From a checkpoint of a small transformer trained on Wikipedia.
Architecture: RMSNorm before each block, rotary positions, no biases in attention or MLP, untied embeddings, normalized queries and keys.
Training: 621M tokens, 4735 steps.
MLP neurons of a small language model. Each row is named by its layer, matrix (up: input weights) and neuron, and shows model dimensions 208-335. Each number is 500 + 40 x the weight over its row's rms, rounded and kept within 0 to 999. Numbers have three digits each.
Before each neuron's rows, "fires on" lists the tokens most often at its 100 highest values on Wikipedia text that the model never trained on. A number after a token or word is its count.

fires on: " of" 14, "qu" 11, " Z" 10, "re" 7, "il" 5, "o" 5
L3.up322:477494515443462521498487453509498524509480514491542403516376479542507456510513458427485526506538453485518495455467580589552500497429415546495484531546446482387552479483466504482503542503474443507553520430433451484463509567460489522513519483514529514487570513475554460401501515523481515466512503552508537448472478444558441492482535513549466496519525485428510502459492375527558488490496

fires on: "eth" 16, "x" 10, "rol" 10, "ript" 7, "pl" 7, "act" 6
L3.up1193:532483529540558465424525484443525487458481512451455484514516585539543415500557496500521474461503367486525519484568503496502530562516524478479484463448500503492521451487510499473478601501485460423519542537522462486531442577514552490516500492494449437464536507538535557491514483500464428459460547481496466540491489493489531530527475514433561491536487472501506528514479505510563545467452

fires on: "C" 19, "D" 8, "G" 8, "ou" 8, "K" 7, "L" 7
L3.up323:538428482513477466501485476536509490414415496453474506462586548517439499488505504465524459519486503413527493484522571510585587513468494476556477514517490498453517514502514392527533592481562542483474514504504458503498537503483512512516519501503442567455500435421497495473465539531496460497480601518483548423530535525453505500494507473434493492425530496500591543542430485480477514553552

fires on: "ot" 31, " |" 12, " Z" 8, "D" 6, "ut" 6, "ost" 5
L3.up1726:523471549505533497538488511471501483438591498468493454490457424549543502536554543514560504463541457534464557485518485554537462453501457503460488506470545552535521390502496537492527510551523487482488386505496458523443494507524443425475475554510423496437574465493414543414489513455414425561516497556470535550523564465536456559426407482535455508523469431441429490457495524508491479487527

fires on: " |" 57, " as" 7, "ed" 5
L3.up1680:415482446555507530554549471500469488495508462491490508426480468569519521510483439469521504429550493527559454518493516514512444514457504547507437537472523455548491470527415534511466502506566509443527480523516508487443482443502463428489540554475508496576518423392516502487466555522431486539512500515542463538538524444556491502459497553473396550541516483512409481548579528492565478575480

fires on: " of" 29, "ak" 12, "ang" 9, "ing" 7, "ed" 7
L3.up705:475427516467481514483570404501538514516501502450511442480507503482482532521508490531482519535536513538471573493479460521393514529582460519544512520513500428544505494487512519514471527551538508457520447515516481420556570459526489522590487520477472483492515594523484515508433514527481449545540476414502522507386556472483512483526522455534463515516508473423530496518441478488514499483498

fires on: "al" 31, "t" 11, "ra" 8, " from" 7, " |" 6, "p" 4
L3.up318:491486451529388481535499493620536537498503497477543489512503548419521538522559466429508553537463493481558474410512523552512498549542419558421542524459503513421425479469498465465564511463434437538479456521512488524441456497569534545534454465573499523476505489509521495464524426451439532538545523480458508497495532476530502495441459508532467507472514518505459506445513456471530493499544

fires on: "at" 20, "\n" 16, "ic" 10, "ason" 5, "it" 4, "es" 4
L3.up1750:506503533531518504584537460567524501514567518495525568480497484464466505520559512553511524457449604507518541454491511519530521511437473492446493463469505425620500491515452459514483469535531490459467474444517465529439526539512521516492528488462479519539440518517438518519523490485569558411528515553482527530507529444525501458421543489565530483454527464495546424515539534534432456503501

fires on: " a" 15, " it" 14, " the" 11, "ered" 9, ":" 6
L3.up1188:528473500497503548493515517467471416453451517524520553504493472516554536481493474548471446509447478444458489497493530445481441443556538488413510520446527500501530512498556590463488541495497566528547483509515491497511459465582462513422531475498522531497547493490497599466484570461539452486470490516478512509500576473527507412500572483497531429383538535450414512473417556533482538442502

fires on: "\n" 25, "im" 10, "." 8, "c" 7, "-" 7, "il" 6
L3.up1657:480433518489504521482498488481486466527515515529537493518485430487495536502484485500495509457566391520491560421483512503385517524481518489514596452532490400518511553462445436442451475531540500520496541517549582502509500455506451527547552485487503469472453458490491513466512439508506491500487546564512490482539503515493518520491487499541506569559495496453513499501556576481534547509476

fires on: " the" 27, "'s" 14, " a" 12, "," 9, " an" 5, " for" 4
L3.up631:491410462515431536493525483444428520419431485492535572450512449574517492480546526466429425595537487572468539513493515496417562542491551380550451483490538541534543465530506517533493505457465499479537622516579497549456510504494495541527500487518442559534503537484512526474518492500545503479537439482508517500455520522488546485480551492548478450486471463499521528581449577497491528482460

fires on: " his" 34, "en" 11, "our" 6
L3.up1170:426448499518454513525522467530538453537493550488515461475447498570494550488532493493498473568560455440513497472522479511495449426438490388445492557539555442542552485526473448517513483474488471594500534553503523483453408499435488523570552565505485442472555493493494593440542487510534499563482521516505482502481509478471538467475495527591477465533564538544510504498495565499546453532544

fires on: "ine" 13, "al" 9, "S" 8, "ion" 7, "se" 7, "y" 6
L3.up232:544474519559529517479559421491563448458515530613521455522510456435519527482539494501498510533540518461435524502505475491506545482546494538554454494492493523482506514541454583486506493435453484520484522429506457451497469536506514524514572466512491506442440557464443515471466509420446476514445528554540544495431526504388502472513523485527495508441524424469438561547540569513502470527487

fires on: "le" 24, "re" 17, "ile" 12, "em" 7, "ge" 5
L3.up222:450434479498441527533471466511527580527474480485484500440477502533514499490552544492499480507583542481565525551464545506523488496451460549551459436496560486458500499382531499508490511488532531518514521554462437494506520482423485503499519497514429443487562439472504513393492539474533524478528477583494505479504496523481573490473521460544449504510484571519446486533475400453496496569389

fires on: "J" 24, "j" 17, " j" 9, "ed" 5, "ated" 5
L3.up451:546484513570520516507429442572397531571441467498524488492557569477488508518523514495519523516473482514442538506437573523463490476520493506506509461509459504577449548518508512501619500451606523466500492444482481520482464488541472581450518547473562504480457516471466516453470444577399560587455471489435491489460501510484477443463506523442465478576443512482475434536563540623507462439471

fires on: "p" 30, "ct" 12, "x" 10, "ild" 6, "ed" 4
L3.up753:486536475492441486484465507515477388510469505500545483430516419510467446524538462511485468591424437489521508518537529544513543508508566554512483550538413425464538415483456551572532533487529495486533504448460389509502462533476480494501503467403450464538465507426502491542488507497517528547514522524497441553479589437459483483452476544501462526502471437531525486491558585513462514526501

fires on: "\n" 44, " of" 13, "ot" 10, "ast" 6, "as" 5, "==" 5
L3.up1390:529462519464535472469540450440499559466467524587545503492501579480553551511557561477508489521545533463553471463485514467559371462424495500506458497531543499476461473546462571462473531505512465549441522478506443487431463506555536548475541462396490460493510496506501530476442529425540482484509486574540494529503597432581575504500475475490468539508486493554509516476487513515456482477504

fires on: "se" 19, "ele" 10, "ss" 9, "ess" 8, "he" 7, "qu" 6
L3.up1180:519528486454498416453504375508493466473540495578575552478455503556477499470499492518504415472487530478463521535508478518480518625482562511509476607472495505521542480452410514512576601509477548568514506526485552452598529523408476522464539537477544476456427507580526497547477483538524582546506457484574487497533471517499520357553515507497504495543553464494521491511560506526567448528468

fires on: " |" 28, ";" 16, " (" 8, "-" 6, " as" 4
L3.up293:547499499415516481541494497466465539510513543504537449468496499551483424541473516487493559471461481475515476481484481449423491466500452496483477570486497528504489396442522512445472475505524521431443506577429435547487513516517455432512494488577423439541573449482528486531552546466502420481469470539493504489456537564532405510466468520534494447482572509477456431455481473515510500508463

fires on: " in" 38, " the" 24, "|" 13
L3.up403:546461453559543570440522559508555455546515486482515476486522501488580454588372515497490490466482520534564560558517503463520519430575468516416502494495529493531548517470503506549493507530577501539560483493528550472398476436539505518469544535530501464480488490476498517464553509548474454452562633475454518484529548483487524503508518521457409534504582549499494543559442487494496495501502

fires on: "up" 12, "if" 10, "c" 10, "l" 9, " conc" 7, "vers" 6
L3.up690:455477521513578507522506517489472474469499468492457450545499520487556518469509473508452459511496569509486510600481532504458517487545493484498596480493509517471465480480556597509527531434517525543488531427567509449554492437461463477547496539479586453490529487477549510475540560487496503555454510479483518532515436505491485422531485515472460464461533462433492457478481545484485514461575

fires on: ")" 34, "." 16, "," 9, " May" 4
L3.up678:480506578493499507565440479507502531525499484567504513534478556475556501489534495521456479568479443503451443555462466488458433420519555519529490539505515458493465510526450504498460479480473537408485534502555467530545463562467566538465531487426575437500477456517454476450479553528494470448521600533559615500460494563473541543523557527498518539498470535491522601476538478494488508482446

fires on: ":" 16, "," 15, " or" 9, ";" 8, " as" 6
L3.up1024:448424440511444467459489464458509584503512473560493462478551491513531489498547521517472455458438535457463567516472473516431586502536515480513504529553560537517493511501488468461472528474534452469487521471526489459453472454497476535526480499477432477526565474522545482441479538478536507479470445456427466395512406461502496494557492583537528608408469522527534451505495504528515462512466

fires on: "n" 15, "as" 8, " present" 8, "et" 8, "reat" 7, "un" 5
L3.up1644:498508442472467436500480475601495478486476473544485454466533542426498543521545458532560418515441471514538521509459467445500529511497469509521494467458514566466493476501475509483502526468503550488525503501516523504541510491519506472527558516505465453502535470491556494561471490485515419509510502526536493548430495506504479503417479546525507615488502482501534476563502535460445521526418

fires on: " by" 13, " to" 9, " in" 9, " when" 7, " with" 6, " trad" 6
L3.up1351:505485514557574464482528629524401416428506502505529467570484540514419487546529474427475492513525443503499525467541539518472515543432513490513567528460514497481475487519501544543482446532515568449522492492543512567467495473543454580498515486416440571495473512462470518413522490502493457520485409555518492469427509584522438446529540472515518504454509559532448590477486525512411507475493

fires on: "ese" 26, "ish" 17, " English" 9, "ian" 8, "ch" 5, " French" 4
L3.up539:448485455520511525501533409505558536506524521511460472460458492532506547495478525520493474542547471455449557542494501479512476489479507527535481544545452492494511519512484532506502498440480555465462492512501475501489519523450496490518528464560500484502536537473505485432541533439573534569401467488465604480509504542494462535402521458477563466484489443495591531435448438528547460494488

fires on: "\n" 17, "ol" 16, "in" 7, "im" 6, "ir" 5
L3.up555:398535440472551470506508514496469492426462546435448496512451493533462542570526426490509459468490535449531491497491553491570532498433480529552511460466530560475514532586509504471543562538537518434543493467557487483551522440505480472539539466503498493456497540528537466548486420477476486494544493516494601524513458510500459544423487428560420497472524492526416467527538535553513519448496

fires on: "ul" 14, "und" 12, "vent" 11, "ult" 7, "et" 6
L3.up2:432525473568465505389505470576485482453530514438617490473421503557487438535484484502546573507499466517555543524510468482540538497530491554377494547504552497471489527614504468526461473437482443511494523452467548497552517465548530530578476513522515453515546500566476504484480464488517465554474499492534503591548421473456524560535569555505486427496588458509496470491502539528546459521513

fires on: "on" 28, "ur" 11, "inc" 10, "ir" 9, "us" 6, "ower" 5
L3.up1791:538487496444508542522466489497450468502470454439470472421541518559453520477506471419527506442412556549390526461475538586511528547432498514538546470527493471472461492498507495499506524475560501444566472491469502524562453546489488447506544454555497471475550513455534515552505474512454536494472470508450550508448452540485477452521462411535520562486509448513463524467434471505526451484498

fires on: " of" 18, "ist" 10, "ly" 9, "ter" 7, "-" 6, "h" 5
L3.up1520:516508556494493523413459495472516516516448500438459466456474473472509486510416468443538576541514549476511484530534488580532509465569595505435483464515531529478483474477504500475535512467448439419492589478513481493510463471474501519446521452528520477502483487442489513370459544528504508563550544486522477460468516454490498559559531450539521461498510520499512491412521553526504489481468

fires on: "t" 24, "ra" 11, "im" 11, " mark" 8, "en" 7, "ile" 5
L3.up1318:468481460527477458568482499513531427513480531452577472494474547502516528572506493488496493558494466505464570426567497442559492528576538548402502473512524482490527417482448476513550567467544522506490473529564471544469515466544496470517486453516490521465484505532495518457434483456496536487539525481387484532468459561454545503504541534580537455530539498438480394534570502545515442497514

fires on: " and" 42, "ri" 13, "–" 12, " &" 8, "ile" 4
L3.up684:540522494449533515541477545526528491507455488571500565536511513539439493512524540431541500461462575488504454525512509524517493448506526457520480465505666488445478481506493530520563509510520509467534524468488528492586523508436484505538483533486480485463501587469455507488526484480476506492543519531572444494531461467466534532439542552489592480565497519404457438538537443463531447558526

fires on: "g" 21, "k" 15, "m" 15, "b" 15, "c" 13, "in" 4
L3.up1509:453539610429530454529475445518465442537507504510538417416560472489492569490506514448464524537485519505593416535543533499502468504520494445529541534557542548500505530527464511540464509460482456451414469466500462474527512472451556473567532481500497525485533497484501477469510492472526520487496520475481564509387448542486543477508534430515489475479498489530507490500576526531560431541567

fires on: " who" 13, "om" 10, "re" 10, "oc" 9, " which" 7, "hen" 6
L3.up1200:504531495464497487513428564520476474472535462525488489523493473472474476502391547411469431549493455526454560466550502448502541495452437434520510579490624517458401527527493498511543508569438470541498531442513435448450500513486557524532503477482501524459505526511546537430476474492507511522554557482435605514504547469497451468435513515469531496418440497489415549531491458428489535471537

fires on: " that" 15, " to" 10, " who" 9, " they" 6, "'t" 5, "–1" 5
L3.up401:495511519566532562504458500494566499536507549463562555474462455518547495501432547531474510534471444526503505519459553555420477459435499482417425485457552531525538507469498504507545440425533486541550416514526509427445479524506475443442536498493542475500525548445520514535564484510480455544516548498487492485450500502539481512541506519532443435535525507463506504481495436492561480456463

fires on: "as" 23, " bas" 14, "ble" 8, "g" 7, "b" 6
L3.up1033:548522524509549492508504474503493493449500538497465475428495533506355554509507523469516465613439509502524543490488526539458567522523466527483484547479509416475471489523456484526526469471443563467499519484435560460502458419525491494501500504522512494434540462507462513504456499476486484471546435524500525442572476479486529463527567484531493459458443495527553485519492512485509461426517

fires on: "\n" 45, " \"" 13, " to" 12, "-" 10, " name" 4
L3.up206:478566508517527511511474502533498559494470488467526539475505495491489517479364540495578491494483492512436460549493489502502475442364513552535565461475452529414493522493523405461448514552500562548527520484491430490458517417524455437526545538501463554504492517523549523510402555477505538548597510464498482499547522497531551531556487549496494527512528480489574464561549490496555504480470

fires on: " and" 46, " or" 19, "'s" 8, "," 8, "m" 4
L3.up804:510458554548453496539570504510489545449543573494545448504490558548484504511528537527513492500538530495555480507445511510548484482460503502534473468535488488480487486500469452535492494366516449492492499432517486448430412461505475456505522514452436465553536524492478411516539463517502512528536557599445546472521483548469479469544470575493446544496453561467589518468516455606517465446504

fires on: " in" 24, " to" 16, " by" 14, " on" 7, "\n" 7, " described" 4
L3.up341:550451494470559489494488555463463505476377542482491538464437541542543470515456457524448455531492601516460469567501497513477564530463539455462596514438542492497492492555459507520504553534566532514497556565516442537495493492511480501468469527507517544515476501469420459591531506476511454529463512522525476459448474525436445507537489598489527485491496542485515555552462464509401497533512

fires on: " a" 43, "ended" 7, " from" 5, "ated" 4, " at" 4, " his" 4
L3.up1771:528505539520481546508510492530499434518524455530477533519479535491512440500403553476448489508517480503501514526529498529489493531521601560430484555517597459546578443567489523508553435474474524467537478486493434415382546480470494508521541475509531475505542507526530532499486465532485493465525504484494406562534490457513457461508515520592476501460559449541453598515434506508490562483493

fires on: " on" 26, " to" 16, "am" 4, " for" 4, " of" 4
L3.up1381:522483609488483565529517448453428532455396492474505574497452495486498511452429545508445528542444520498454508520536510543546473458524508501490440456505539527502467448491499560474462495501550540547500462517507558497569473467483564428521486539497619490434509421558504472499451496483470555511441501488464531410440531482537494428505478566478453482475585471522489544518522463506461571501513

fires on: " and" 19, "In" 19, "\n" 10, " on" 6, " in" 6
L3.up1373:505434461466457456587515488479505475492456501494562458523436552514529544519506546539575458524498457525468411474537446493575524585438444490516510542488440465546551505537510510523525517531450499475526530517491396487499497509473499535468594526421531533509563458536513497525510531471471495503558547549547557505536426429492555595508484519452520509485550436465552485510516508484469445503534

fires on: " was" 11, "A" 10, ":" 9, "ity" 9, " served" 8, "I" 7
L3.up661:466524426490507554423521480558489505474407515509465544439553516452485509577538453588489536451529452515543490544520549468501527502563460557547497465550557537518486594480501442500494539480516456506560465526609549438482456466477429461470489511477449438461550526433514515542473517458475530439515518558461536526482513402454508452490481501519462475468580571420505506547600485526479489586510

fires on: "-" 19, " and" 12, " Z" 11, "," 7, "l" 7, "ly" 6
L3.up465:507517567551527470517476545501490498488490497554488506499499510487466489519443474468529628544495532556508445561460496537513516493436480396433459538489543604476452447529523523543536510414536549477557540455500486521509403524459512490486494444518450566463514469610555437471576558503501480587571553530491409556477545476526504417489466487518508546490513482471458576521534486511519510472448

fires on: "20" 12, " in" 12, " of" 12, "ro" 9, "ick" 8, "ic" 8
L3.up609:503524515504459490538535473541506455525525546476517527495515433483526492534521491502539451502476461515511478476503567503518418451542522502499526473480536523524442544457489524518541447500545427509493583436449547459507493544483525489460530474536496546464548533447536475534435457549594575507593519473519505400513504548502479441524507483529504522427470470444470563466504431495572554480467

fires on: "s" 22, "es" 15, "ors" 9, "ers" 9, "ations" 7
L3.up1065:506539508498526544477456463493559440572537503511495462444476509580516398613397526488523458519480471469496461532524527550559537565506514530496511487494498475479522452517474559543491481475507454500532525499432513470466464513499515428517592595504531442472575548454502552485476466493499488588487453546531499555406530484462503515522505493463507517490527446527491464454492581475516490556486

fires on: "ith" 17, "et" 11, " sing" 10, " with" 9, " Tit" 7, "os" 6
L3.up610:526496503519486495550517519549469507541529507578524536452481525497469534522516533486525493583557508470584508534526404508494485447527529504537490469464497477459499412511531527500503492519495511470466529462376565494417557532472448562528383482579500473524507473545531568575546542535546493477510531573479556463462517512479501574568482511454430460473539499498442506491526474527549447515488

fires on: " by" 48, " Z" 11, " J" 5, " D" 5, " |" 5
L3.up837:542454502492516493512500532516519515510544490540542508405450452558491587541493502457470559451491426518555545519521482488442447498485464521526512505553524504518565417539424522544520547598495464472504514541499466534486485484451438536527493530508501555488523518467503506526460567531495446448519467580531487511502530555472507524423451497505480545493495473469495562458532486532535450486483

fires on: "ut" 41, "ud" 14, " in" 14, "w" 5, " an" 4
L3.up985:550475547502479506487500499517489568556507486467542490516487453529554440517442496515565461507440489491542518565384567498487466554486458470523481463464552537486511488459431469545434511484509438527514457447590479377478470522497436505544533493543454432458559446514479443486499503618448482494467528536489448540487519518499456552520552506479551546469525538516506500442535504475479482514458

fires on: " and" 23, "\n" 15, "h" 10, "," 8, "/" 6, "===" 6
L3.up456:457435499494486505494538473437524513552379523548543517491507485527460486509507540583512360491537526497487430520493472440548416445463494475480486483481509553536472497497462455459551543528544529524527478493498422567538557490472581512570556466485505478433521447497516412455509513546479432476490475520494486503544519495462546537546484515497525475502532512502540541519552534505513505513511

fires on: "ed" 36, "ated" 6, "ized" 5, "ided" 5
L3.up217:528514462568515506501455510534569510535501512450501425550487538521464480468481576557614503503444494474453501516499483504551568481458531481459546497501475466502491478504463472491516513421523431544524555497484481547357466493570519577455507551462515504477528555494491452481569469468445506521451471443493552454519509593542554606561523564479504446557469533590507460421469539608504471542481

fires on: "ian" 19, " first" 17, "est" 11, "ese" 7, "'s" 6, "rian" 5
L3.up1053:470516577548494498473552518511520498529502533515507522546502502444389541494431553534543454495494549568447538504546530517509502520483511549476439527463516458490502433518487465502475449479522499527552518467537465474488504543478544530560450471503506514508529490446535454473513522567517450441535447450486473482490473510504496412583492498453524517460597431615554543461494475555467443468514

fires on: "d" 35, "k" 15, "p" 15, "ru" 5, "id" 5, "the" 4
L3.up510:440497441527516463507505513557513466470453431499587523445499582504503515455523470462517488546471550519521448533585525543484494479461515521562499476547495480493522426552521539517488479439557484476472482539520614556480551559467515525452505545518510433424520408465486510536458514523497509505530488516515485469516516497467518485485573509484482491459497493532408541448459594485493431502504

fires on: "s" 38, "es" 10, "ions" 6, "os" 5, "ices" 4, "ures" 4
L3.up1337:465530510494537515453448419487550448572573517523496523505520476539525422544456479444461525522439529507454522511471500501500398526497478468437443449454521469409504443575531431537479415522476493487478535497528479580558411540498467482499548518469418496493453565451483520485473433426583492511464493507512537505516510410466500473539551542496494507454548500486475526444476551542497480473561

fires on: "ian" 22, "ese" 14, "an" 8, "ish" 8, ";" 5, "i" 5
L3.up1366:435446612539505570443478477490539523487385514539457532483515494482518469544513487443496462524526531564493464532508519532492469474519520497509465574514494522527489466528431508483460486493570485547467503462528448495385530559514499545464545523487488451500502547520525553535496557558536467488480527607437510479530567520484472542536477472535543519482498496594500502504476535531489464521472

fires on: "ir" 23, "th" 10, "ol" 9, "ul" 8, "Th" 7, "eth" 6
L3.up627:462536447492466491553468427448537593500450514440431501530542446525487455451488459505501511497506466431578537507452538497433462508440520458500533546473490512451458458570480451525512554440562440426516602455468503512608503510528574454432509528520539493500534552477531520547512492500545476546506519431487543491507465605470502501457438417468451511513542513496445510534493573506519526530428

fires on: "um" 21, "ang" 11, "an" 10, "ah" 8, "sh" 6
L3.up1773:474532464536505498567471453453541528472496503478505538510488475461449471485529509422520463504552491492492544510528476559509466468520554459504518576531486473488478515486464520568507464476529502525469468446498506490499548501511454429529600506504638465494529523526525490477430496456534537496442390403527466525503511495514418487523469461516456555511441486518533527575493497505482470479473

fires on: "f" 28, "ent" 11, "tern" 8, "b" 6, " Franc" 4
L3.up1215:505467508488486452523453523548522493474442516589548543519487514435485411480449520439552457507459499568502495517480502491597500523491473476535482546518630534503500514448481516495526527469451537529469564480467386491538515507456508491511502487467534529427541414445595495487474515544528501512548485544486513483506488487530504502578540533535518547435508463492493527523471410572480513489522

fires on: " in" 26, " before" 16, "." 11, " to" 10, " after" 4, "," 4
L3.up1439:494501514514439557514460544489461467488502561487458514504563533437501509489489569475488508540576505545491532489480489469455488453518503480625463462540622545482514424536483494461431586510593518414571500495545514474473485583525501512439452505526515487545421486482517528517509587526553482494487531492518528492506536449567554532535465515495505486416501502450437567434499519492496533449528

fires on: "\n" 43, "-" 11, "w" 11, "In" 6, "s" 5
L3.up249:457608436572486486551475449471516524500484528555494501523509489497499442477454447574538499527501555498509565465468530477471449471521468551573640435563516461476542504493505506488515463497520593475529554495509482481452487561492461488397529503476449448527544488506569458476537517553511463515481549479454461499502477460524520492562512543581542432497477450406468463433516537569474514563503

fires on: "ir" 24, "un" 16, "or" 9, "ol" 8, "n" 8
L3.up1752:499494494582555520478472467582461573474501506455444474506389587491490503534476550523522463521567521503504492522509451549518496475481512516465446515541532569524541459507433495502565511488483474529489500466453488477512583435561548501494516520473510530480424474515491487570533481574564484543533458462431492459448473528482411527407437550463460542485506494523466490540525452421600502512507

fires on: " |" 20, ";" 12, "t" 8, " Rele" 7, "g" 6
L3.up1560:537559457494535502512481532530488485460503477446549496523515528560534476546519433473501510558562497463505567426457483506555449525494481479464557499483524515454461522490521449476535535536506532445514549524462452498411417543480496522511536487548606497436558488528521510477472516490490505445559470420508508569417524505496480505443551529560486519490461510516583438547528500513498515481511

fires on: "\n" 22, "le" 19, " gen" 11, "g" 6, " based" 6, "at" 5
L3.up540:508493504515468533534501463566441535525479397464486535452576550482488476534482502501522472535533477514486471448595485552463523577511490471490530527477471491487484512529546534549457496507610468506490508545481423466503446440558512467506577507590552473490518557523519470462469499498472447537474511538546468491503485523510532410459572561533440544496483470567451478450486566517445499519538

fires on: " and" 59, " the" 16, ";" 9
L3.up1719:531489483534454550543518519575501526450516519526478439525500495499579538440531521500535521518528507498512474499499553550536473584469426545490518522480532544503490512546503458526517525464475517483500559483458493510545420601524518539506508531557482522529496538513495548449439490410501551455476520611472546437465537487459550489435482566527442554516529452418530531555524451553429510443536

fires on: " com" 32, "." 13, "\n " 10, "/" 7, " sup" 6
L3.up444:578423487557473535521538535503455468536566465561455489495461493467497492475501509516541472486535502494478386438484492477526479507532491492509438490512505487462586496470521460465504431493550473458510484501444544434539419566478449494584565589491558470498482575545545459490450524508473512605487461530518531508556595491556507515502506472423544527444418524492525445531516472529514413480521

fires on: "op" 27, " top" 11, " pop" 9, "ck" 8, "en" 6, "on" 6
L3.up1365:496466579493423476507477482480463457519439555466486591451519536469524493501466516515497516474498453470479483524597499481471487455473579530449465415457476476497478508527463532467501498522448575534468510501546520530529535476518428458496483590490474495451624514446449531476541512475487500539445474519503523465480486523464530543494532464443559498510556455514427510536492545513488489480465

fires on: " and" 28, " |" 14, " or" 9, ";" 7, " (1" 6
L3.up290:466540536443443433557536425424564544524442509491477494539517507544477493535502475452542517618497470496536488501540506496465535487479453466480558533455547516519486509340430522501531482563501465545501493486465501497528596503552425432520557452497505457485465518529468461444441547415513446515441509521483503522491465527520532486452493580475454495487525460500440478507457514515510516518520

fires on: " and" 28, " State" 9, "-" 9, "," 8, " to" 5
L3.up163:476470519571512540551503525516517581561465495573474446483513472542435508513434476512400493439441516514474490534473506565529529425459528512486491499497465558408500469509535445503441457532481476439564571532489510509457535562509538447516443528510514519472589523479534501545526456523440477493505493475461471470574489502523474526511512524610545520509531458510514468507500477457435535465575

fires on: "y" 32, "ys" 13, " My" 8, "us" 8, "et" 8, "our" 7
L3.up744:448474483490551489527588512607577482533432501500453475469494466413480476561540481516515500510474509403597495479461477504511490487432532526515464497429516527513503574578533540396533496620462537529473536541460507432435529504535518483563546457492460504455572520499423587622540473562529543548511560494520573476439548520560559508543476484567476500481482510561471462511466492460551427524513

fires on: "ell" 19, " the" 17, "N" 15, "ov" 8, "R" 6, "board" 5
L3.up682:499505508436480499524538513505491551521487438495479472475479483557488503473486491446433497458507544426544481496573499552477488428440510538548529465564529480467597574450503420515574506567507547496530574543535471492536506473467449409448481499506496480473456525439577458539525428485494534515511465472406487485498501489510486465514478485598507531504505431496512515559521525430451497530483

fires on: "c" 31, "ast" 18, "m" 8, "rag" 6
L3.up10:432518443445496438493464516473442436521506463465493454446506466588516525489449496469508426537532451491512538481448512528498506535522511446533472516540450490483544514511523455481390533460487516529418502530592479446599500471492480516544491511476451492453559506535582496405463497552463545434498494467455492477449450487484440531419544485524553580456539482588497467514620496503496503566497

fires on: "qu" 15, "u" 15, "c" 12, "m" 11, "j" 7, "ro" 7
L3.up1149:512507527463573512480473500470458533399561540493535431519558451440511518517491440465470496510538539581492538500512471497421493558477551534432554471484527530496509529497518422479471472502511435497553470457557477466485418594518495472413516487524475465416520506463581450486472511509525538551551521525494520531452449552505485451503580586458543438516543393464450521496534495487470536533516

fires on: "-" 19, ":" 14, ";" 12, "," 8, "s:" 6, "\n" 5
L3.up67:533504522488490535554501484418496537477544568540485487505477529580521577456520526509608498473522434445480530451447436495425516464488455587486564484535545497447513527472526476538514507524489518482545429533529490505450471480482491465481541433440497546555581517549536449520517482464508551566492495474574503468491525451545501517466462591514547454501567523528440536479568604520494454579505

fires on: "n" 30, " kn" 22, "ind" 4
L3.up1725:552520523447518490485480485548463481479493533491531511465458557531527495482554445474497482495477465500501550542497455547464490468487437414525498553457488597392563452476490461493541438519511545493464524490516482490547582546492567495557474494455532474497481562495448443531411494503478447550444476491504514512462462498512541531495482464518489528465493571530555521569510435456485583509532

fires on: "ig" 15, "t" 11, "ut" 9, "end" 8, "ried" 7
L3.up1189:607475542520482507558469526535464525478474502440451438512527549472492473454493467447540459522430400458461473482552521516522462569501493475514517457519463493530539537513499493524515513518498475459594488507501534449493490544508533532458476517540498556493544534467441553539494452563531554447528530549593559485533559529481433466550529586618423526450530456495454508470506530446517459458491

fires on: "ess" 17, "te" 16, "ine" 13, "k" 6, "ge" 5, "ne" 5
L3.up1747:404434470475482490456517486506437482472464528466520494538550447496462493512510507586404488551458533562460495567562477463527478529492467451500508539485551506427574449426498475479485528405595538453442469522491484529549557467508496552500579520486505484511585515485551551380437572521583538460451529525475541473542505488449509484517593466497486579508480538481507475627555490484576485518513

fires on: "\n" 38, "l" 11, ")" 5, "es" 5, "-" 4
L3.up967:512374481484470511546560468515453520506567460558474490500476537522484557490516488499513508479528497460476477545499448427518482455556499515501515479521518460533500469501488495496527434441500464521538444512480512495509562460530532486598545496597462487527533493490397467529483513525538526536498543605522535484482555460536536495501535468523475425552477481484574484511526505513500529581533

fires on: "N" 16, "R" 12, "L" 10, " 16" 7, "A" 6, "D" 5
L3.up1290:551532519487532508534520481559515425495403453499478448584455532491522558505558472425483476524572493499493487541507466489508487530443553535465480493500600446522487477450550483513581470527482487450501584468546441477457493495537485540432497451491492457503513493473558454476494447437479486525469538531540452546458445503447493421444496529513481568519536473512538496513440451453463522543549

fires on: " for" 22, "re" 9, "r" 8, "ish" 7, " on" 6
L3.up237:564525518564447565480488406566458481505475510527456475507471505518478487501471544565470459571560482516422524519501545420464453411468533483504549497497532561469501514559518488476530580485516467535508517473494471557581488496459511556517473488482537465493561528534469513480555535520512540493559566499462587527573496511507502476511519571462420526452518481554552525572541510490528538483506

fires on: "m" 19, "c" 16, "d" 12, "ur" 9, "w" 4, "is" 4
L3.up258:511492531507482554512470497518570464431477505540515538476499526483530521517514441563505479409556524547469487510552539471515432549531495510430485471458547472500472549568556519498484475469465527584497485491512478460449426534439532483557598526452546502423503468487487511455496512518467512533473519458501522504440490547497512504506518519486449506487533559529405516455512452528470508498453